config.yaml
norm: "layernorm"
norm_eps: 1e-05
init: "normal"
decay_fraction: 0.63
doc_mask: false
z_loss: 0.0001
train_tokens: 305200000
MLP neurons of a small language model. Each row is named by its layer, matrix (up: input weights) and neuron, and shows model dimensions 16-143. Each number is 500 + 40 x the weight over its row's rms, rounded and kept within 0 to 999. Numbers have three digits each.
Before each neuron's rows, "fires in" lists the words (lower case) most often at its 100 highest values on Wikipedia text that the model never trained on. A number after a token or word is its count.

fires in: "only" 35, "because" 10, "again" 8, "become" 8, "also" 6
L2.up22:458391530516489619505446538542493472511498431496517510541535479544502452484455505406567461520514501597467546517537485489490531549537481513495459466435540534464510464479466505527472505543507523481507485555476490497477559411605461483518580476519487549569460514492544532514500533489518564507519488427519479521546456554444541504472471494533460447461461552557530511529469531485447494477489

fires in: "school" 25, "college" 14, "university" 8, "academy" 8, "commission" 4, "society" 4
L8.up92:568521518430459526507554437475525485531511550442532495533496530503555536523457476554486474486503528492525497544541503488525453509450418465467507457519513539531480511481508541455565522517505545509497551543543486516481508564463527566528459517597469452511556431536450529447496495496484507484518509542473475425478561460485476565540436520524464565481544467510467488422517485566460482498504

fires in: "the" 30, "my" 9, "your" 7, "labor" 4
L7.up183:552565464549463433450470494492486518449461562486585513439473485594484527517484464451577500512510519473502516415527477501515408474546469494509499503528564538506541464561507509574486532568522518573459530518497502539449577505477468561507519507499469478428497564483466491512558463530506509454444550450436531516477469393523435465436395564512492531461473470459425522484464467511451566501478

fires in: "would" 15, "to" 15, "there" 15, "may" 8, "should" 7, "not" 7
L13.up345:416474578551574533526487486493489567464465474517528477454502466486435469478520484472500449561565505495495434584473515514476535482438594527547473483449486495516433429527516490565473488493498536452457531470514538535451502516518525472550504440506504478451476496468558482519494460540523552568504502459513486436466426497515546522584526519534458491483425448415454490416467500570479453454619

fires in: "as" 19, "took" 16, "became" 11, "become" 5, "into" 4
L9.up763:451472506483463497518480453542531580411499479523484452504477547516494495523492521489536476521544504501560506531542471502437513525519539437460496511497485531491454545524468463463493515480448545458475510464543504535480498469431494536520570531477504538574576422539511521477583545484522448495494466548526454531501529513497475481460481485506534533508434460443499476504521457440473499500437

fires in: "to" 54, "should" 6, "would" 6, "they" 5, "you" 4
L13.up119:466502484542619470495541476578509521512453518532552502472493523452456491542550491515500459558546501479535462559486551550540512501499456491496456484506505463556481422521497449446549489517461518461468495519501468573448499489543545507560529473510460472555477500455515404534405462571506492463511477513543498523508443492458513481540563514507509457422500479507527468495445554489531461416558

fires in: "with" 18, "of" 14, "for" 12, "republican" 6, "at" 4
L10.up592:527515531425583507538455492471473531461496510522541479463475565468481486422432420540530440532523553584546495479471495462422545515466482536495492538535532547543562488518486478439531487507474471472469535508531446500539544493479469485549529471499491506496471558585435522437452546460469504525424455522510494476523567519481543442484490418463464490457494517552487418515487522515450514495498

fires in: "to" 34, "for" 33, "with" 10, "edwards" 6, "took" 4
L13.up410:465464460539494489446514480591475450542543450439458493518483519505512413554492414569516443519528476491461437482514427566531497499482510478538449477530499508437581460536463460494551401533438491492514457435521453533492507493492497504463513456519540582540438517543531473535435456478518582580489465479501509480521507471527497482414546467523575514453504389497419487483474549521494520412523

fires in: "to" 65, "would" 12, "not" 6
L13.up569:517492511444560528532455504491451567537448551548491542488444504448465521522580554465544518461566522452464412526525477459564543506489476490464506523545548497552486496505518436535567515470417507411459536433474503570472497534435556387609530463513467485443508540489497455440510518507534510468480520527526480452509487437515541522505484489456500437463503510544482454483463481501543507466541

fires in: "the" 48, "he" 4
L5.up407:494479502475491493502527493532567481581483476524440506439527563535530495495526496572531521491533498466494497480479501543484509455494495482487469505474510424535496472569466514480480526457507547500462540467528555551432459515461519542521553531540526506486508540459506487476461486539441591552381499589506541494448506490477428494434521554474457532483529512488471450518537465542552524480561

fires in: "to" 25, "with" 16, "for" 10, "in" 9, "from" 6, "by" 5
L10.up694:542488500480482508467502483499449485539454586504495548536430428480449415483491477466569499534466539443526458557461530475475537528509479461430502518526561504479579466618452526458433603502505459521520532479553496510552505521518453539483489483526480498569490571515516497472479499600447440545466447537444505498483528487479530511469424511514472498517425492555485453541460586502540505486548

fires in: "was" 78, "is" 19
L13.up536:476479534518485519477485476447579459444557510522539522450514493458439537540459432586541537522496546506513527525509517557477521490457566540479472528438533434486485466501527481517601460553475519497454547478518498492397519488407485451498520485436522466457528518487505526533552559370530503493499548579526503494586487439466447542532488503513460548557400511536590510527494500504530538549504

fires in: "with" 34, "for" 11, "guard" 6, "against" 6, "guitar" 5, "guest" 5
L3.up8:522487435554502515503497527488448520475435485496510498433482557464501463519452526449480485452505547489493480456490442528417507490525455527587467560504553528470565519522508515504479526526459525496508446508497555519547565480534487476500514499511571488541404546511437523520436575471478461606527455425444502448534497486494529381464539500407535499461515491506441474463531490447550495456397

fires in: "japanese" 29, "an" 17, "a" 7, "her" 6, "european" 5
L13.up237:476479473439527434503491451486523561495448485560418512515425481540518518519458543513495507495512524470494496508476527470522429528531532529497445522565443478549450434532517500556509467548600464458516475545539531515468480528522430373556504467509532498477501527531479510451498563472483502522543419503555587494541441517402504499481533454360547474490499477460428485522488523466462469510490

fires in: "a" 55, "according" 6, "an" 5, "aft" 4
L5.up105:506453500488523466506515418531525550457501424534465412488497499474494473539465530518478509520539523532516496504499482484442526522473491521479543567498538529436445474556571570555508551543553503426546533534461550567457486559561504457509457527473525520512501516501518432507554502467514498526456493517540490494500473536455377507438479435526494553413480479515448581500614495430450431486461

fires in: "only" 29, "also" 15, "not" 15, "said" 11, "less" 5, "both" 5
L5.up217:515443623526555508469530446506458450427516534441528512529519488574439556509541538454546479607516438576515541545493489506488555524519505505543443470480455544473503443611499533464553488504521480521555547483510461484506509455511498559434573483496493569552502482471547520482500465548455613520509479393533511485526440460523517527481424519498484475468469532537456477434474515509447494456477

fires in: "have" 39, "has" 32, "to" 5, "not" 5
L5.up13:488459493532587437532472487578547504526533585448524457485479561516482446522539486471604444537476472491498551524489526539507516545471543492497403428381498444513476483529507540473476480574546512489450503496487503504529532544474435457555481463519434496559536551504530454568515500541571536539467450498461475453553465495516490541572527509523469503485460503514489516550449489554506477473584

fires in: "years" 32, "career" 23, "year" 22, "life" 9, "time" 8, "place" 6
L2.up239:493543516551435465513585494428558512528515469517585451461439499544478484550493485495457567442439441504540529522454517522486524487462470604464533490536442555553462490491517547463481517488509497447440500479514510525491515509400519507480489477485508493441494479580520510547486573473513497444473488503413484475534527487453511489507560433505513521561502478459475446504529527450454494517529

fires in: "was" 64, "is" 9, "been" 7, "remained" 4
L9.up747:475515483431524464589570486557428495472437530560526492503508489529439510446504410535551499453461480503439466495472504525528553510463551517464454565497470521454548476413531529495511541552435495547509519535522542484512482487521550516486556489550601482505580460512512476481559502437496550425431551444517516478485527540513423461485466440504475482493508483517555473559502473535476521541514

fires in: "time" 32, "medal" 13, "life" 13, "bronze" 10, "scarsdale" 4, "median" 4
L2.up220:538529472481397444549447492479587533496497491539510534498489512539491514514505500525506543446473470534464550442468396504473466479462474571482488552559483517566469516501422510500523502544593595477524485442474560534510460526455523519473485440495488455543442486581481528553498511469497409414503486491498516510508609554491512502452521441466557469473516496485517471478486499459481492527482

fires in: "as" 31, "appointed" 11, "the" 9, "became" 7, "elected" 5, "named" 5
L15.up9:485420479446483471540446439515548529478517476502531487519434483527487469546453501549532524524496454490543506486540541587494464497434517484502414451389532519491558506486474504524468537441566449491468532488497495501497507449488440531497521553487537516530567474520532546486502505475524487456434491565509545487453503394457552492468506512559501483496449497467422539577564469550501418416499

fires in: "of" 18, "just" 11, "than" 11, "to" 6, "not" 4
L12.up536:412544530560526517459514454491506547485497462492463473488492507486538478496582501514482473553464525440478449522593526516504568482496497469475458550499448496492466416444495448452581458488498527502482541516531463522492477523394490508442504471503490510431537508517485485492571494519563487451481489480408465501514470506593584522623585528488465470521450445562494475444506505586559432543526

fires in: "committee" 29, "next" 10, "release" 9, "commission" 7, "collected" 5, "debuted" 4
L2.up389:521509455502454453501547506560503493555522467540394459472505463413507533503539514523462574462482469465520481474475473526509457528458584530431498441497468508556513494472485453434449536515524497507583537513441549498473519525557566548577535456476461419466525507501479510538506511512480576487472513529548458477547494447551497496484461450477504558568532588506529490437457488531480450498412

fires in: "more" 29, "time" 26, "different" 10, "year" 8, "most" 7, "difference" 4
L2.up725:480579478544500454475490587471512511526491506478514526499460520471540476522446451454498552470423433482510513488510475525470512461489444485503512466619465567456523519477462531468530532560499467472444528497539535527481467455464427518463498523476464511470495484564542499514532597463490522451554469464454466439534528445472538548505516406488488524500551593510466590527446439473497508578537

fires in: "by" 44, "committee" 21, "collection" 7, "career" 5, "collected" 5
L2.up203:488504505471477500481543539527436477510552460557501484483499454545522488500552507528445569403423471500480510511533498510524524567497433456550492551523482485472528590476539498490462487513516490493532547569492536533548513498506458504558478452484552497503613459525491505480461423468482496593531425503519482536515467521595524504481501466419445468527537550510450481541497545543466429552504

fires in: "as" 14, "was" 14, "been" 9, "became" 6, "studied" 5, "to" 5
L16.up459:459489447484489449464529488502413550387514531496548482510503567481435487595432527430509442506542499457508488474482570515453439490506547470433561490519512532450549539580461467531476515534489530458483503424458508473552501511522481463525515484510595452496501486512496516490520536494549476491445416591497496505518449529540416475531540545517515434449413479508511527533506513529508471594508

fires in: "the" 39, "your" 7, "his" 4
L12.up335:495422542531573476507448442575523497526551409391491563522524547474558458516479507433498534534495530531533445513552482531426424498537495489503514585522468504567476502456491592516538475486528471471479556500452523576507505480533459469505543488466472546400494527493435505509470523509532483527486497555472480497484538476482484467415500516489533606438498579448462465547485533565548480471477

fires in: "the" 19, "his" 13, "her" 10, "your" 6, "barbara" 5, "early" 4
L12.up322:537497477523512458519464503471511536496540481504476484456448443515517509541490546500503531590464505460544467465474514583552426476529471542531501562584493460578510445437486507492514469556546534547483531488480477612432546474556485488483506517526462509501461487469417457523517477527510525471525462487476575486462544431519420422420413474493540514572441526526449560545479509554512494565583

fires in: "is" 21, "took" 13, "was" 12, "won" 8, "became" 4
L18.up57:503458430391481458529552494457517443419543579559525521484549515481551484533509480458452443441499470524509432554472493506482453599510513500481424542455517509491593483482523475495518416554564485475454426461491531538516488407489542565554519503468552515477583439506515574540584469470493579524455579543511499461523446468492472470460476486553509502531468485545511501529515521425417517565468

fires in: "the" 84, "as" 10
L3.up120:513446527446493454513521468463531483557421525502520532482560484540496518519517449565568507480520555567436460480489487619450451478506526522541427453458470501458502489547484509533486512482487512474415562470490478526503464525508525565449641540455517462514510564463521519437544499488439518510496562466517540505462531483481471552434556505440526444490552466505509483593541463543515459536468

fires in: "held" 20, "region" 12, "regular" 6, "registered" 5, "regional" 5, "regarding" 5
L2.up483:518470476456518515530450436517407569460481513472477500599492523492521523568546508455511474495512488425491441526504470552524535462443538514583494586512496506504455412522511475496546489532499488523484502611436452480532494528502490513521476403519548518419471564500413443516476539449479482531486466457540466552541505524566426435491543512483528495523514565517490442503492475511535501485462

fires in: "who" 49, "because" 6, "wife" 6, "whose" 5, "meanwhile" 4
L8.up608:474500498514531534498517502466541480508470505492443446451456482562434603527555384503504493475480542540520497552576530510497477555518520488525523483458511510514471479516475459620399470501467618519483521481453542468526428494443491531443540515557502514460506485463466488496485499504430499446526506487541456546468548554507459507454564432552452502491501459478494491485561533543493513440462

fires in: "a" 47, "is" 23, "during" 11, "this" 7
L5.up598:484609546538536495495496426456537490530466482464459447445443516523488479444501538549524467434495434529498540498568497496508536508492465489508537532432465480474415506623538446508499492500513559483434559503585574509447493476540542495513555522500573484490467475491511475455524506471447464567481542519470480480502481483491473508492515518616460510478558508485503560605461565556441498574403

fires in: "to" 21, "could" 12, "should" 9, "took" 5, "may" 5
L16.up88:469480506542502450495443482575537478457509552466536512513502527468442610517486499523479423591556511441551489519447497495563556466488511525465506546465521461512512519536432524481503470551423464511507522507461455596525569546556549559528481512479452519504510501531497459429473466501502488524567515464466440469476450519440441480519584558523520461514480444533519502526456559558519441447579

fires in: "national" 31, "region" 12, "registered" 5, "regional" 5, "regarding" 5, "regular" 5
L2.up704:463430496524530503418544508588506565459466466453457470515533492492479464474485432515569479579464516441405474523534496497503551481483530508494511582514504523488525484537508565468555460443523544501441584554467462464548507478537440533536491470512523485578489496483457458523436516481543473587537485492465441628525462492476440495488485531559482476525519458485500475454503472497467505528513

fires in: "but" 52, "because" 10, "become" 8, "what" 5, "whose" 5, "white" 5
L2.up656:519474534499478534560550591499504477510456492517558511532468470540513459548493543550585505466497504461486525525589400458510487502500505555463538503438467472434457497562494435564490468502497581471530407478460533511467491484509462513423531477493437509501473476453492460508462556536510495481541488522569538498444548473490529441497521515448438477442530482542538439488475533497478483444495

fires in: "by" 18, "based" 18, "born" 17, "isbn" 5, "from" 5, "espn" 4
L8.up80:449443490513509499484517443464509511464478457495497499517478488572501417489501483492507521491530555477550359582498552488477474539526504483517482489507497554501502525520488524482501511464433495385431539487474509508453487539523529447563528440432499506528484480508429528515481488508439546543569506463438495501541476461471457525486418507483510531557488536564487517558471553453510525543496

fires in: "committee" 17, "collection" 11, "union" 10, "june" 6, "collected" 5, "means" 4
L2.up753:521558532523476470493541500498484538543481465552494449456495521516535496490573494601506494528517482519471515441490512544479498480574455539452449424528439533507493456477495474483482507482514546451516526519462494500581458487592519499509462525476467372473584504511475494523504450440475521523505515564530461458517465548449476491498482461465481437557451508554520496549487546579458411496497